MLP neurons of a small language model. Each row is named by its layer, matrix (up: input weights; down: output weights) and neuron, and shows model dimensions 368-463. Each number is 500 + 25 x the weight over its row's rms, rounded and kept within 0 to 999. Numbers have three digits each.
After each neuron's rows, "raises" lists the tokens whose logits its output raises most directly, leaving later layers aside; "fires on" lists the tokens most often at its 100 highest values on Wikipedia text that the model never trained on. A number after a token or word is its count.

L9.up56:539520460504509500519497504540464471510478527519487519511493513499471429535504478551468500521483507504501517501525532434512481552484481507477469507510502515507483462490484459510526534541487483523524482506515473554476460470468541514487546453460507500501491451468533434490542470528497515525
L9.down56:483523473515477468470506487499477519524477411505487558536486482470478509525452487503508494534524508492507527494550540480467501481512480472520484465521498484521488490489497452500502505515512501468507538483503466487547464500496512517510520479535434459460516480508520505505540526485526498515
raises: " compete", " participate", " find", " visit", " gain"
fires on: " to" 77, "t" 4, " would" 4

L2.up150:497535531526483500480524494508465497522494484510474497504514509559524571500508472505533506489514474514475474482523490541481479506501540508473480512533485489488479496469501461518480498487472493489496493519508488507530564449478469539452533541507515566574486488447528506475514517476485516497
L2.down150:537553525554480504484500495516479489469542505519500501508521479524514597446524492513516509474532455493497503466503497527531496539522547477504560503537515506507473531504504466493511501479471481477505491506479533507539500455481500503429505532519511524541507532481486517440550525480484530504
raises: "atives", "erve", "ept", "ortheast", "itive"
fires on: " n" 30, " N" 27, "N" 18, " National" 7

L9.up1178:513475538477490521527446502570485483491527529509546500501496510494503548489480526494520507512511511497510510453509546461516506508467485536520512468474507465523505523514495473503533528489468500541522510510542515507507460479526545461452487487526487491501517481454505508478530471475526466493
L9.down1178:464489494481481481520495504488505505520505540519461549484511514458476465520480499484525501515460529536474526510458549490486554525477528508531498515523536494499527495484447486482493522471518489528469473515492521541443497488498463508509499541553483464498521463499505481463490474504523466476
raises: " was", " is", " included", " consisted", " remained"
fires on: "," 72, " and" 8, " now" 4, " It" 4

L9.up351:524449471530528495469522510457471518539498488489459451481535498538542472451511506499510484486495511492529505516532546513528494478546459535451458507439525478513510519495511520455539448488482511497561457505502500527517439514497505514499480487457532472476497502538515527537468512490464497506
L9.down351:520517517487479545442489506467525447482462475489540511515504493514527464492503505500455542482496545481530535502533498536503507497515501472484471464517503468486491495455489497482503493528475527467550483526486484510540445515498482516465496539485491483519439515465494512527493520534513467518
raises: " and", " however", "and", " etc", " or"
fires on: "," 98

L9.up22:495507490478485514488526462470508531538504495510478488487447482488536469540516484470505524492528472496459508471525513506524492503504504430511466484514521481511525501519460514491512474500499499503516478514494464545464516521503487507472486486517489483436474512497514495543499513494514456473
L9.down22:479462504493510485498512541470485483516507503542489548499468507557567473495476547506531541499521505525466506504475486480477494445495502433497532440493495509489487500519487512525491469545556505520510510498484459522520487512497500468511468494509514492514518511474515483417498511499515508521
raises: " After", " Its", " Many", " Us", " In"
fires on: "." 75, " |" 10, "-" 9, ":" 4

L8.up66:517540495513505513458506506509504542521485548515499529489475496507534474499501499518502507486495494515495509489484520513477508506460498457499493463492488454510493453505486501538565463501506473480495489509508498516483481503465506480476508507499497510467458502532495479527451508491521490481
L8.down66:441488513482443506477499486472555501511523527512530489496496466512602502499461529457511528507490507533518488461509527503471496500488580472501493493518473478490500484530486506479525465497513501516497510527489487528490510490527467506487527537489491493493489515478508517463479539492531455532
raises: " There", " It", " Its", " This", " Their"
fires on: "." 80, ")." 7, "-" 6

L9.up899:496509496493528499509510517529484477529522540515503482505525540479462487459521498522537510490454504475497483480525508500469476461483511496506480510558533495472488497525451474478420493472487469484506480470516541495471491487493518496557498476520532486513419484468485486490502466506486498472
L9.down899:475506532534475485490518496519483486487471503534506476480474505549491516516489557527524493462433487419521517445513504515492524502464494506478549505537494470511494493486449449497500534508508550506505510481517526539438479486499463522550526519492483473542486491526464492451505497500505510496
raises: " these", " them", " this", " it", " that"
fires on: " of" 26, " in" 13, " to" 11, " as" 7, "ing" 4, " for" 4

L8.up714:529519534505544539504562495507500454515505543492489504457546530493486508458525508490490509493490506505523513503488509503464452493494501505482498492499510442483494517545456447518476482497487511522479481508518522506508487500513479489520506508529507457524496428456476465526527487463489460470
L8.down714:488537485512516497460548498477503501473481489481518489509511504507539496478498498499491474483482493479479508530474523507420466484503523479501518519514481530481457499503433482519494485533479527510523533503504523510504524488509544512478508526500502499484489491480509447469509477518471499510
raises: " itself", " these", " existing", " you", " your"
fires on: " of" 30, " to" 12, " on" 11, " with" 9

L9.up442:526509542471458518505467459466496523504529516515496495517511484445499477480488488562496452505494539526470494491458522479482490499520498514540460493465486478489468486501447491489487464485476478468489485478539493532447423549541503512447499552527511481484553508491484476489462472489474500521
L9.down442:502467510543509495533517520493499480462532505524470496441513524470498479489537511464505518483523517457489512489473491515468510496520482486564552479508490523512514466476469512462533534499472504556488486539469538522478449506443535481538505471506550530440497484503518489504515496509510507499
raises: " died", " were", " occurred", " are", " was"
fires on: " who" 25, " and" 15, " that" 14, " which" 11, " It" 7, " has" 6

L2.up897:521521479465497462529509475524513508526504441510523492474530528517485548490520470476503505494520495539489475494459494519508522520507496461536497491479497500478481500471496478544529523473508531545530533453488538495538528483500559475533469500493477483541498519482497493478476556498516541472
L2.down897:491530473516493481513439502530498486488480474497489516494553506505464502513502529495526514474533511508476562473459510505478546483535487482539521498504541515486514496513462479518535500486465532481464506501431509548512521483489517514525514491534509496517489519459486492461507531505533564467
raises: "gan", "hn", "ust", "uch", "oms"
fires on: " o" 31, " pe" 7, "he" 6, " e" 6, "e" 5, "ele" 5

L8.up465:506487582495507499486507509462494514547543484484531438525471501501524492515498488484487492485468574537482493488484505472478500542489506526534523477572503500463479487547464523545497500493499480513567530478514509493471513466497483510454506493564508509504533491541534494471471496489491523465
L8.down465:436486503501484490537519521525502474501521499503511507484509519512474489469476513463467519475481462497458538518506517495489547490451499480512513517500537462465500514520461522493434463529509508542523511488488499481526469502485534515469510502493550489521501515527481517480526499481510474468
raises: " it", " they", " does", " she", " did"
fires on: " and" 81, " as" 14

L9.up142:543502493506528461444518494472459488487455479467499523480437524448460471525509475527485537480550501471528500477473571529513455519475498502487495458488523517519515472516494464463495473497488503508500468486508485528517462503492558498485513479472501502512511476469547467496519513501475497509
L9.down142:505481538497507478460500463498493538516490439516491533478475518433501484529486474488491497500512501485523569517490568481486484482452481498504484490479483496465497484517462428465496525514517527483471522510500481512539490523522514511505518478478505504493539490505516480479508517467517504506
raises: " save", " take", " stand", " increase", " pay"
fires on: " to" 36, " would" 18, " could" 10, " not" 8, "t" 6

L9.up206:514529564539492499550540494484488515499530505462456437484513442511491516483547493485508493490507471516494493477583506483495467447524485500496491502484492462497505493503510485462516488461474504500515516483455509491515490452484463485481443518507478452491497470494512494555485522473546541532
L9.down206:489515523505454490505475492490467512468513501462488494455457456476506518513535492474468493483484505505519444475483520521456531457477490501540506482541495497476500516524444552508506505476518526481507488515485492506495479496538503539479504454501482504479507477414474469511484537525526493531
raises: " director", " president", " commander", " manager", " leader"
fires on: " as" 30, " a" 20, " appointed" 10, " became" 7, " the" 6, " was" 4